Weights of a small GPT-style language model, trained from scratch on English Wikipedia: 11 layers, 5419 steps.
MLP neurons of a small language model. Each row is named by its layer, matrix (up: input weights) and neuron, and shows model dimensions 48-175. Each number is 500 + 50 x the weight over its row's rms, rounded and kept within 0 to 999. Numbers have three digits each.
After each neuron's rows, "fires on" lists the tokens most often at its 100 highest values on Wikipedia text that the model never trained on.

L4.up519:469443480478605569547536568431515449610388451559534437407469474487454523465529499508466460433442528535537553548412456447392438516505462462485501523479365525497472515505456463530520500520550448518465484483456501463405615556489506491549542438551503477517460575467553445390491511540467426509553578499415535605489524443548435465510420525525527549483521437589518489462584475435578563446480
fires on: "ab", "ens", "at", "st", "le", "-"

L6.up197:495521479492528552452411502413460481584633544404549523471446559527467490564537514550556472466520383521411484446563492496510540550531453540548495486537479517479490485576494366528555517536534441478605560519499560448543516478538492547458484494488588449530487508541576431638421535484485537476605468466480594576479455529527526548491459440496470445502542559493491460520542470537525496466507
fires on: "a", "in", "on", "il"

L4.up685:444454545554563469524396504492561467542534461507506515484515445565471410444513448410406517485376559572443471533412527593400481615503466414514552482449538526552596408492436428413481471544520440519519519463515523451539525555517509427507468531474440499519444456503497543455480449493508481539474459444423535562505471495522481521453483436510507533486538424529445457473450460432420486626495
fires on: "ag", "k", "ed", " a", "y", "ound"

L4.up510:446505457432594499445461514474531465483398506450483515420448451431460503519458430532570413468546504469613552473523481436451535412586499548577545420477467513515466549508504554412487404511444575519515429412527557535572478515416395563531432534479591440479461464442467452540410544502448568514540535535476599513479467543484485468453523439482510457573516398524542496601461487411425507430631
fires on: "f", "g", "ow", "emb", "r"

L4.up450:475416465521572453559428464484587531417532477511618514502449385448534447478452468498529507580551512620520433447494476465498543400536647477457452498484619521497528529574524555475493457564514487517481532508546607427489513458548484465493529520428480538525497428503553509549412536495506546528528449468565438503493563592465596552523469511525531464479570504525568481469464497446548456430554
fires on: "ol", "t", "el", "ess", "enc", "em"

L6.up535:516471514444517534456563529485439505423553589473508483477510378449438465515501501474538549498635595495478546545522485520427593453508511541505490451574555411483473417544470560533518519485526523546483499468573551508507514526503451542465432485444422524479549554481510511394515520559532524571480461554602461553477489560532584468443553481469457483591401538504507485404428405604594515503569
fires on: "and", "ad", "ey", "y", "et", "E"

L3.up615:398445539405586451462463415502528594495475528566526463472477430561529556505487546433412484475533496547565506463547541475579456448475511529475512465577397479471544523442478585506575430400472517457519439468515628422457544494589488514576548493530434541447526540566469492436481532484582580512655541467532552479466533482522541552540504598482523489447524568470460504459465539550472532563502
fires on: "ad", "ir", "ch", "il", "ug", "q"

L4.up479:517406609515555549542526494510572524399489628531532414458510453545475491544424447506483481543513517531517511448472404536585564479579569456500552587453471535479549436571568519397568504566539530540601463493510564454518480485478484474531472514568451441506442500465591447541410473565528454446452457484456501485517497534471531463544416465534545483513418553449500379554510555567490579567508
fires on: "ur", "em", "os", "ar", "ing", "le"

L3.up84:585515549390533576533478533498592589426486539492556438497583512599657521537509502378453537443566472587434455457445589501540520463483502380468488565597448452500515498529541522491479441542474415533444456515577529471528507536501380493480511446453491405514522514489490481545484464556514562441562470473471514506540412500488515527533534397641453536506509461482511527463476496463482476402534
fires on: "al", "l", "ur", "inn", " tr"

L6.up611:544538427489401468476429506506535545471477492418436435451404487460444532402513501520497448482556528526477538581541441539501484458443516510432594501475499557504556574513425530469445456479418554520600482454470511462473544490497495483513455479560552466481535595522481497462519496469529641403516533462525519448506442422502506497402495483515515504500551542553581523579496519507381470502544
fires on: "r", "th", "f", "al", "ly", " No"

L6.up487:548544544464419401475467517494530439502467599567554539483474464544478565483520460445495453498584496535519521499483578519493471500534509482432498480512473448476535513355447457558466598609504553606499554450438463576536578469519456525555472487557449388508560521496505470513557549482549535460519467461572461497603458503428597500436518466463522459481456508529424498502601504439466524508533
fires on: "qu", "g", "r", "h", "re", "w"

L6.up449:554543540495419540546564514545494588547447456500463422533467419554559587469605591536491545453428480586486523476493492535514492530526452585396521464409439382478486519473532528477454544460489559521533504436506448522506511521548548494554459554461565480528509556451525476558511536377509443514508445476520535437461465483522432438496601498516489574500552507563533556567483442525496475501501
fires on: "'", "ch", "b"

L4.up287:450562462583475441436501538448545603543416503519481521597475498415562464511564485438508515567457550487510552454458523388496590491478399551414525497501580422477536552446532496551545548427386478508520435403574531529503445416499531469549573438552451541483496507537522500499439547426477457449408369555444521458538553516523517539543536512521461437609474517554548423455526467563437537508483
fires on: "==", " ==", "and", "h"

L6.up53:479395463589522448471533603524487418425545581504533476573531483505501537529481481445437543511504609532495420587327490490414560533451457537476523514471567526473445469502570454553541492558512499496478480484468466476467517543587479488483443396524507549497467565498568450424512451448503544472536478511416637503506565527439490533487461540485492576485491467549533508545552485530535468475481
fires on: " part", "wn", " C", "-", "id"

L3.up456:514542602475499515487438455571472430459554545444446538457529484396527418462486461502471440476469558554480476415482485468482578465509555446583570534443425426613430464493439428478492516533577497444478460492514437540436459558487478474524546461472549487493475499548531539473496452518555455502467440517637396569478498479464498588478460431594538496417517468478495485435521472520482406508427
fires on: "ing", "igh", "ss", "ical", "est", "ating"

L3.up636:408587550421502553507488506522549424440488456509477577514506526576530408455481469554570583500518489636521588580449565555478522526540458567466436487465397571505432561584500437475471481506551542466454439407463537506421496533562483565526517490513442429433574434479534481439435453466519581492502502476446451504547555495473459395576500453477507450599457524521525490426554396510544570448493
fires on: "le", "ite", "on", "se", "ign"

L3.up567:546487477411573483524500531453473439546399462520506462494495420468480531473500558434417520510457480534580409535464552391510570415481553494427522510506415533458446523410608506499536577485481453510428496397420540510459578521538523466577518450501428491513491450525504488422498510476438434566490427522498526455539513543531458419558473545463603549476544485620537501532493537510534556509477
fires on: "it", "ff", "er", "em", "ch"

L6.up288:512511469538531527470449512455413477515494536474497490475485395566501469549464511508447506517487444560461530520476610421507544569497608471486457470575564412439538453428517535453411514460452448519515608457444568501417495478565474505535541495517638570520493470514406433478452457540478469493556474579502552444631344526508496538501487542509462507507468534465517560431453559452422484480563
fires on: " w", "s", "d"

L4.up644:463483493480533478482520568576542447498529492573505543463505535409509433538376413468436513475510563427477424534530512530539479587450533552507523484530538494491582503542416518611434518513517431452464429467562578413509431499399478551577482442410550520422549449598593607401552419501488379532531487538499466573515523413509483545515551538550468470472574487457536534426455517498545597502461
fires on: "ect", "ister", "ot", "ist", "pe", "e"

L8.up485:497526522529433535558494432498485599460501534470527523430514430543573481564522501492482505484466559510511575516399525549529608445549508466546487543463512355427545503485588558510519560498457545496484614435517434440457473484564425497396478475521524458463485479533440439434523462529463409469454496557538482455520478511502457526535559515476447405585582473508510569522535439551477460454488
fires on: "ing", "s", "es", "ose", "ive"

L6.up356:588570559532546531588449466567557508489447563490514490486473431461484482496438523553528564497466565560506402512481457388522448539490478510447532496446471484582596438507534501516544573519487412524478490420526513458470474494442470456518527424423504555413509426554492519443500439517402566498488561480494533458537498533560387478450548499536560539504541461449581340483466521443539445514527
fires on: "b", "p", "t", "it", "ob", " comp"

L6.up166:448456496498466500549571375537514455469453468499476507463384561453437530554496422385548433432480473370588501533520492544491564463503530508469527483602504547522472525486466556462452443418453405495481474476504524467504466492562422503455494567386485486512407477482461526552480570519486377534452450558515601437490521490529520457465524545559481586493417616497503541554422491510525454503546
fires on: "1", "ed", " med", "ourn", "f", "ist"

L3.up702:631548477454467591536530430496535509500499469445476544450482515544567541417507529504538595490551526538565448409569577481489414489469558458533502472392599474565475488522468417433564500433504480489460523455562521479523478564504494507463509412362561437500461483503531544550471491481492529405447518540455458379470552453571436492527474488495494624454536465481502381492450459499525536507483
fires on: "am", "ul", "y", "it", "p", "f"

L8.up636:493450568564505538512453459488540549469459504538436448480500528553491537474542397400468503429562450515575415529512508542450428403490546456452480467491449514542590530495510417504550463583512480493561456475491557593560498569428483559513478550488426523385513501496419590502459592500487592654549453474580507358461513450470525484493479474552521542502493463478531554548506497579553453466433
fires on: " |", " on"

L3.up435:558431503447489508499503505429501470564495487552466468498563562472503350546505466492518499515539586554602612528525507512555443518461503473446533473475429461459541486506554455563501469406476510563555366427597548443526648531516542444496463531472512498557458456495498477612500563545504466471484443549468403548536516480433562585581527500484479560547472550466457550465433541498490469586496
fires on: "t", "i", "el", "g", "l", "at"

L4.up655:447533503411412533555547512502516471483452575463493486418590541525568402411535541469536476469511548508474470500492451457474619468467402488510473490482481486497459580513387463496511574539422479459492514482487518499457531508469515502477595562511478495510464531531574465512417503530498530414529446446522519522552486515582549562512584539508546513470488507512454464444658509533540616506520
fires on: "t", "st", "b", "et", "ion"

L6.up588:588585515494515488429473523451515524407541451502455464525573509537465434458520441554491499501491513608464531386533441517528527530486480463500489482483482490431491453511532500519477420488544534531501538543557432488492499493600495359466481557518444478571510510485483608493449455519500501566515459553374468504693558501394587514549515462466394468577521491468547499484559444521479499440467
fires on: "-", "ia", "C", "c", "ag", "ric"

L3.up552:505517521525428474465627449474516531489381476579472503438452393490571526576442460469453479604526385518529446534534490478420543518503451535537506489571484498417543492486583485456494527480455513520477500608526553486592475504409574512480421508485548432556543566485512490459472509517488490490485404586529483418562540436493441530503509466552465453465480610398399581524544489459476492499479
fires on: "ed", "c", " at", "h", "ter", "ained"

L3.up686:464465520506483605493501487524499422446406587400541489510497522533515509499559603470575439438528469616455525511548429484542589475487487534585487447524441537558462449521503496462523482435457541423451498491587533495457525485491563458442552485483559505490509573478477532556473554461450541558515518444461551373444448406508443561544510533421396544461483509525455550531493473478614608418529
fires on: "t", "."

L6.up258:524559528507512549402555520450544503498446525570520501488461522538464520491487428440484541488523429441555551648507538499575543518580636450498422522479466495475496480504375543508417517487465500532478494402550597477440406563473513440555510535481448571479510505478638438490481410420532506511540476486491447568476490493501469495555490576582477558444464554484460477488446546634541518507466
fires on: "s", "ur", "on", "le", "ash", " Pr"

L8.up259:504347542496507564537463470504596464497436583475439424453420579574409437507556399446463543426523543510453512497524606511463547453575551503532431500512447455471537464473499391499535459539463529579509526501549418537529536573398507578492440469467478518499524497625504473447461453434470516478584470478492482502581480538476467539535458515543436503599513497456525566527475443561508534526522
fires on: " |", ";"

L6.up35:526451648508511528425431557551522609487417445529479498612471517465418473464539460491512491477411476512438440482431448468510540516507405486462486555511516509479565423471576476500594406503507452415578483468441434540434523557474513554416448456556494444539467460447460458510430460460574558454483458414516601502507524454547465426488470446519426527476451479520441555449499480400438541549550
fires on: "a", "l", "ost", "c", "ed", " a"

L3.up682:557559497430550499533555450547429550551484567472502436526498468493608520534482504490545431543512458521371478541531536593465552477502501472482437436545541541538420478477559616460520468469529507566531572540520575560558525497515543415381515438452516483561578418501498518477598486562562594540467507517570513500429504461464436513491530559440566491497482578552505557570556516467429575496562
fires on: "on", "o", "ok", "um", "ial"

L4.up509:493420518521442531529490464574515454389473488489437522453438548524451422472492506502480478489439547482554511497343487471547546545408549469537426555542462540561521517503501558466501464511481530502546547479477519480553501542545504523502529433510400532497517453525448423537493586546588501478427478494555555483530485418500423472598555585495535447461518476465472509605462504527529526573544
fires on: "ed", "n", "ot", "e", "op", "ourn"

L4.up156:366508467430511464395492414525498412508488570467484604430461555551527565530527497471561472433503552458501487379466535531525533492495545459387543537474530508490448538502446570404498515495452535552432464453575494441528499487485527558462585441442573439491524562406553481474397526534565517543516484570512437526579498534473548540479617556520520455449450548445481433476492486573442534496540
fires on: "w", "h", "p", "ir", "ific", "f"

L4.up35:497460511461476509460498429493441507524546482524387470500496490510546461558462512519548483504500556639544564424566656468553435614539486481461570458503477448538445448545509481486541475442499547456524490556588440515426518467478452491528532468482490563527412455492472445513553560546441498437405389531491592465524440466516490568505498544552422438517502528412407464451465462374491494438400
fires on: "ack", "ount", "ary", "el", "ist", "t"

L4.up534:500499466509543496486449608451548455486577487474473551516482440523525475569455532565565572522371473496526479489442508472558488549570562495535519528420450567541508549610493399478591511592576509485575541454441475506451554511503433428490439547552495415530436491485527504472422520505507449413606442471438555540443517510545516480500484555419476461534472491530544516438475437421422540531470
fires on: "an", "y", "he", "r", "k"

L6.up382:473414523468516635459488510497559538503464536474516481476469516492456405480481537478555519478540526532482476507485529469388471470563556398552508432537501456550532494499528519494561405496536555421410460435478443513482563555505373475475554525510523493471561438483483500408565434527512528560480473458586460493454495583472516423504517567440433532608486439503516494557425557461584442539538
fires on: " ", ".", " |", "w", "ak", "-"

L6.up507:443519537464410555450403503499540606501514558521517468509483532424500505472490483537537507527506415477425524520428448440406603549486397521552459436451494576524532477531471556466481444476468494359603565551610482526464364485528517601499496507506473395412510565520406444536479533580460518490442454451452444401487429426502484623517548482518522477499523482543477517464486477538585519510509
fires on: "ro", ".", " |", " of", " ro", "ity"

L3.up335:413465602485512459481523481398531468422368497450448487493626512415520403561529465589553537407533424585599512455424438496524503516485435509558427473453489515519518504540487528470568489492517583544458536517502510496483534580555479532431539473575488456443499454393531517458525572532488542481496434477368469557400517477594550448593524468459446502502472412448457541527537515591467507443579
fires on: "ur", "un", " man", "ill", "ug", "it"

L4.up274:432579528496562418405558486459524414539429485446436549473456547497458550512512455529492516459499490558561414488480447518539577478452467558501472597552516548301516425583457585499466460471467501422452531443459438426507501579615567594561542521525535550480413524552551476473482394586529504456466483533411502381517495495433557501488411439447481576567500468504463423468482446427408567479557
fires on: "ar", "ing", "er", "ter", "est"

L3.up527:527461517537498533459449488525524544549565476488461425577463426485497586474507490513495495435574530582465521504538466469554506586598534574542485470542442477525457492453556543621484499456478522502610474527486528504563547477468518514548461439596552527489466485430503550452458569476557457474393527445489442478559477584515492585505543503424355542509539457551481474470529541443479514560539
fires on: "iv", "and", " ==", "az", " or", "ad"

L3.up228:416498501518576515485585472397457527501586597472472555533387547431559440537446365455510450512479521582522587526570458459440542431454539501522422568529532479506411456410490551455506387578470473467419518509461464538543541524402503505434586503430574541569456555479506538474495480522491536457615435491542521498491524573467471488516539435564558531478544466509490516426506590516467482451401
fires on: "op", "and", "t", "oun", "ong", "erm"

L6.up486:487509550453499498522628486456476479545531488476524516604527441475462477562480488451492573592460497421493501591585493578432415480528500524567490338465497446525509505471532530582621415455434588454497505483498526507466474475472438464463486483598421535516430493497467520488564431488492410470506538567523576436429486499518510580466462520505460499499521526527426505406596548467491568405481
fires on: "\n", "em", "ay", " |"

L8.up436:451464570431558492554404504445527446489581504507532507426507402452595616508490479529456503489437504478616476490466458492466475490611491518388587559557471478610461500439541478493509557450545437590517443453596551530443496484436530435513501555538470538456515522553516565555588527436575536425475417550512416478549489493500459424559479512367550513470566499517450538492471480573428464611442
fires on: "ab", "eng", "m", "v", "b", "ed"

L3.up656:460500522488460628558515538528539536464517546432415533504542433564580506569576502428530479595530474516489452545526531549444557492543511504445437468432557488603481453520466461429419485495529490553487478514567586473480553472537519534471606505469488545491563541452527424474375464467471541570557467504421520374564536475525454501565385536455538565566533517528486495526493501566534566572480
fires on: "k", ".", "am", "y", "em", "n"

L6.up120:548501402483545561528514557418401541558381461560545530497515511575532543548478518464404474458529457471518530585477417485511603458593568452467439505617405500455546488587537456502565488541382511533482499506549510477479387522488532476544530420462528460535480556455512498461541535455493455421495505441535539535432455500527593456533431558505471611476424589524495528546561453504553507436411
fires on: "le", "l", "on", "ab", "h"

L3.up49:497518440502448509480529520492439504551412564483428591541387440477561442400529584457541546396488510523569533447493466485436520581575537481471397518579490498444416481525493552530507451582469480547441493496449517475479459496451579592463476528449448496496574448514444608480534526420490525586459531479393530439513507406529501538452542474498506454496514600547406496465508522522588516540522
fires on: "ro", "n", "ne", "um", "am", "ine"

L6.up730:533468530546511492495454399506478473612503434506497463407491548483437435513413440452581513451442528543586453516527501561485550500568545459483562513470584451529538473527534358504556470468553506468544467425502494495484443436497549583560502455419483515489503572511449457519516517541506595382596443529542518405472410505540468522598515451460497543547490435389491490499572455559565571457413
fires on: ".", ",", " |"

L6.up515:532424487485482459532508512428519471486415450555524489471503543522457423579562397449558480471593569569575548464488539503491595472558476476505471516572539551358523496565543466532622507473457503476484538500509482527409398485599458518465436498453518460532446380614492509489526506523530491484566463442615541460532480520544492437554472543528499457559498450400539532500482540532557513436398
fires on: "|", " |", "."

L4.up54:459503546504482543485596417375512509503592533498491542464482504495503459597492471449523515484482525513619474561523503425584525528401524460491504503469518496500573545484489477551542475467435471494473430500521475478531519473526510544574577451518640529498418490523511476540403497493507524387492571491518500395426482503587521477503519471561525548421423569413578524521490537427508585429404
fires on: "and", " for", "or", "-", "f", "t"

L4.up577:455507408437568561408454540495485528505547590448566496578500537520631516395473485436539476566561531575459530379502494495535445540352480482568472468513518415406556504496506506457531544512418531544499473506594491473524487467506472417559506532546541514426497465509563424523417499449473545528474540629551557448455493533583436493528467539494456533484343463563471559490561476533458462491484
fires on: "==", " ==", "om", " ===", "t", "==="

L8.up251:445489409507455473648544500487544470461440504488480498483531503480494477486474480448643414448513507552498449542360499452433539392480493354444459511515486502443481401527426435492477451488437534424547403464514550508564512536527479591502400517562449510519495488430507549537473474559534486591508488456492431482590477509566458578548592560561532459466530568554513526439537448504534444497536
fires on: " b", " B", " r", "c", " R", " T"

L6.up413:512560477456507479391569458475572465473434547480515489488500511434586460520521478478512437500525547478439478493417582649351518505521522402496502449447492564500536461532571613479499514420514572485389467532431445472469551534521581504460479557432478495498476515521579570491412508485568444478547505455483508543525490549475502595503543476596516474532423481507498428410500480546463468492490
fires on: "ific", "is", "it", "ir", "ec", "ced"

L6.up624:573468515433506514533541472528488510489541480473441464584520457573566468392543488430507523545471461446428504534411470476483505519570419504540499534432510426554536503452516582625525524612459435504468562401446498531514476566559440531447414629507533469503523567437462546547519508532426471435484396492564515488500484508393328467502516456517521590481509501491538451483465455496471510539590
fires on: "it", "al", " |", "iv", "'"

L6.up739:470582557464483476475504528569543539566554532434504555441482536593544572513485540523457383504482476598441466456446369558592554424529532522602407479496551467465579461551480507509459469418560545541515419473440455413518469562515490432471512398527561501546453454498409502565466540530473472547509535488569503497499476496435482615486480505525527457487479481472533537517560597622663549480577
fires on: ".", "are", "fer", "ar"

L8.up204:468638510443563374571434613443539547488551505506496491486442498492578562502501508479533524513525507474486531456462589532465464452511571515489344495469538526470529510445554478524469469533497506506522563441458514498536467451463579434577530479590416542453475503416475546574513577479515492493467501559583428428464452483440509460471481513504575528455551604545486426416547482469526501460517
fires on: " v", " V", "ot", "re", "ig", "g"

L3.up410:428503473528473530424458506425515592527572514506431514440443462519461602566508477533484488528421514507439464534497487522464512502444461519543400500441529509501621484483462436484542517550549453527545478516458504613542453473561541516471564493515552497561484452523543488512477500505495487429479459509462526560483564431553440420474536526447403501403466575439528443579389469497533420570396
fires on: "i", "k", "a", "it", "an", "on"

L4.up508:521436583479519503464502469448460458559417526430513427578453513402452435515566561485516439426525431576538433501495511486476553517465481467510475460533531428494515456400450472519492528444507525546509495522592512450466509557489519519456610478430513601418483448531557487514484556439480553458511451506521512450460443595489585484480552599490491498484545535547566432432549489600497481457555
fires on: " per", "t", "2", "per", "ics", "m"

L4.up342:437511506497493466500495482511488468520540610459450470519578424497486491517468489469496489531496477493576493467465422466488556420531530529501500511506473427523500540455513440538507434530466523404475429599453540529542453409547485584571544501472561512521526530569571542430450467448452436424537582540502433577563465500435577536526434596508528550561526594442541553557396471405470576574412
fires on: "m", "end", "ed", "ld"

L6.up67:542487472486457532555533462478476426548473487460552548452559510420492523560468450447429487445531487396589522550485552481544478580406487594403480546486505453437411386469522559469522474604568482489500424409520484538460504493545413522499510414592468529579525442516535450409397541580526483476454432547434396561509529478505465461555580527541523507498491480511582498522527548408530616528448
fires on: "ron", "er", "it", "an", "ut"

L4.up630:556518634448551459500501569524477485484478561490433405462525508506468525595524349521513558474575493462552499485540443474458515586536446573451502469440480435487584516476445526430450567483472444537517463487477566570510449405496437422505498567494468496510469527510515387534422522443566582489482440470437461502600465470483525461513502552478471631437542446500398511511491459383553488490495
fires on: " ne", "f", "ank", "em", "ed", "a"

L4.up478:555446515610561599587481461528505506463484564375472517431450457532597432448462441506499473548516552513529412556493530432557486501539516508503560474464571463526542514548484564461492507427449521426565463500476510488471508491480472529512609507366528510460471420549461544523498436460462474466504507455477480470469441509487536495510478510431461490435598537386561568384482462466510477482496
fires on: "y", "ill", "g", "ul", "e"

L4.up762:549479529556505505526554498507469471461481435447560461480523518514525505521475521541528556522519475506492441583522559488522433523498566479466536547532470535566571418539525432457529478547462448524538467468433458424469511578527506476539537449478431467543501420453391386467433273439557440598540549514500428424527544587504561502524497507489570646491409501565496573487415586484474484513571
fires on: "or", "le", "ar", "en", "ly", "l"

L3.up343:520560532494518513542468536544563609546569535522549436465513535502572443557454469420472472551561500479507522514560526471432502516463443445421538560508520479538528499555413518540481495580492542483435520441570519441549523441641445420526511532570494465504507506509459534561478499449547423532561501479475415560436449526455532419454472445551532501470542561494466430476552549372495427485569
fires on: "ag", "ong", "iv", "al", "ur", "and"

L8.up575:528602591484537603508496504431487464507424454448476501448451505472591475560508396500447537574457496490536421478469536484459590511550537463447420429522435441564447541497562463589489504613572494511517351418475555469505493544523492563568491501482463546390517554544482448510507407559452583479472516537573447593542520550431512484407433572580541474488489504436521432488516503422495489551423
fires on: "ing", "ate", "ed", "ating", " ne"

L3.up176:443547457513482496449444465490611381501490537467496478501593488538472506513478491447505527554530334421550503497399463535516515559479399496477467569430475545516454526585459547344497571519528571482512491427511521544476501455484472539518469559411616519536569607503526558428422436483493577489455510441562427591550505512501534453460431576523525510465515587439465549473497410562552573496479
fires on: ":", ")", "use", "il", "on", "le"

L3.up91:518523549484523569519559457490498440493474465433512501573507541510510487517540456458391388569550478531476590550508424513530427529528529414452553524530533450458480539511535527541555669398487449525487447471504591517499507472584453482510522559456551504412454522580486480527450505469496484450562572495470542521554446500601515381398564473523369435494495557488536440556578486395593521460536
fires on: "v", "land", "on", "em", "a"

L8.up54:493560495421497477584541470367524565522486503468611539449476453437421520503494370467504484502421546572508421524416498484547468562483538552401523510505493451522432550456467460435498509495503478439562360415545600513565468467506491463396488531543504581434501600440521528499430466549509496462544418498519528483529413505509465474514451515488601425503484533570546506550518457484486562484465
fires on: " b", " B", "b", " ad", " v", "ed"

L8.up581:437486467562505540473555443505468608601415499477433460445535505505515479460462454618539491468478577530580425477527507509523484450605494471471585524401430446503437453469527422494501483480414596507480508474481470460443493449448614545504514511478528630502517468500569494490570570478622504537543395600558460454508508513438470438433492525462478486475498452539467510419441440505515523511425
fires on: "'", "A", "ing", "B", "F", "G"

L4.up411:464432417584517581448537516427463537588526588571475543519488473483418460513495572483571590528439612504499465575498508494522633585444514483419551483528540474482398446487562564466499473477430493499429589513413557473492499559384497434495555454555493470434571465491437497486498497438505506468493471491488532529386499518532604465517475502463472547411471569488494528461488567487612497631448
fires on: "am", "st", "um", "art", "s"

L3.up618:480502425565553454480529524476480479553425518523419439544526577464417565445513551463476478395477480488532560532477492531515524450525453509494452424495442539431513507490397485474507441563567533603569543559449533420533518453591493460406449530560577492574527474440385450524451638469535428437536467436587595434530397515482506485436514527454458516495496522533521529445498462546571545569533
fires on: ".", "\"", "r", "em"

L4.up165:487535506557476472518424583497416490456568505482426446462519369439479538542506454481546476544462545511554443402506418592417499548508533478501557511490559411450482473513506497524487554496428522533551444478489470526616471354483557491554553578447610491462458525556492556506454492475516538532420586500437474474557470392471436564381502544447435502510498547549523477503409458494483472474538
fires on: "end", "m", "ed", "em", "is", "ent"

L6.up224:470555530396469486464611566508471494523374539501545559497417460466532518537586459432476517398542475483439506498462505557553493611558505494437587509571445472360485523546445534573469468464538536457485500498504599499517495447461521621521427565535500497541546465565598516542434533445562476450533443481470567471469421489521439485482580503522492557492496465491482499436522442479404419541412
fires on: "'", "h", "|", "f", "im", "c"

L3.up668:467504484517498550540517542484587519464564553563535515430534528491555394421422524462502553502525375435458570504512513419514543503464447515515406435433544527380620462471499549549475530487479476507485532496541448539560488565525478533532531427529539515460535549429444512496473506525445614522456543561592470449548545491540439523458584509542448509535416456546490507510478496547450465394467
fires on: "om", "t", "en", "h", "us", "as"

L6.up562:515490410485493489506445495408593452546448477458495460428496444464477532549495581497527397532505473506534449548493475495565478554479532544494473527479575449534523459522452447471542452420528583542519480427571502509584449500594540514549613498540548589422428522548461485520559482592551532533442437469510455471534473508569465536468507422420461496453412529501417393538555421497445553425532
fires on: "r", "ug", "ing", "in", "er", "fer"

L3.up82:521495427434591526478575557533536555443506498467497465540508366559533492536488496500554549534515550404567461569547424413497523561582513491472448465428527460537617536503494433458457473580514446480558459476444517404481513576512509488480466469555543525534440486456579474576498466558524431524519610438455450391513497498415604516528542526560527452543416505494406544483519492446480599524550
fires on: "le", "l", "ing", "gr", "he", "op"

L6.up450:518490448329527439495604548568499421416438386547487549439454464503587565512512518528402477443538380559499469445446473559541596532496475522538570517552483473500491508504506515508496505489444586453445451492494415520516495498458481515573536443526575463450482502495583548574486494362473487462535435491567573461599469491550462432485534535560438493538515496502579512507413446445503534490432
fires on: "-", "m", "l", "b", "al"

L3.up584:479494479536460490525526464453411516534426443504473515459588464448557671498488363539490472565605463472418535559520496577392517424519497442593517533521496508517518457663464477517514514422496493540496488489474419626577614487509493501521560538508443483539535490549536510531413516486490510455501521460507432548485490487500505424477546488533418476484508547397435481495517537389465495572508
fires on: "on", "a", "ons", "land", "ton", "en"

L4.up57:427503518489599550483443474527579428492455457457518526530514526524530506563478500490483476564477478551514517395394472493466450471534434510474420448457528481474461479489491502557537555489474479605534534454640467497423472488487473404475474536479426458542505525528513361504431421448392388584535500430438454528397438575500500553469445530430498552443526522548509450441575425460470517492452
fires on: "ro", " ===", "il", "if", "=="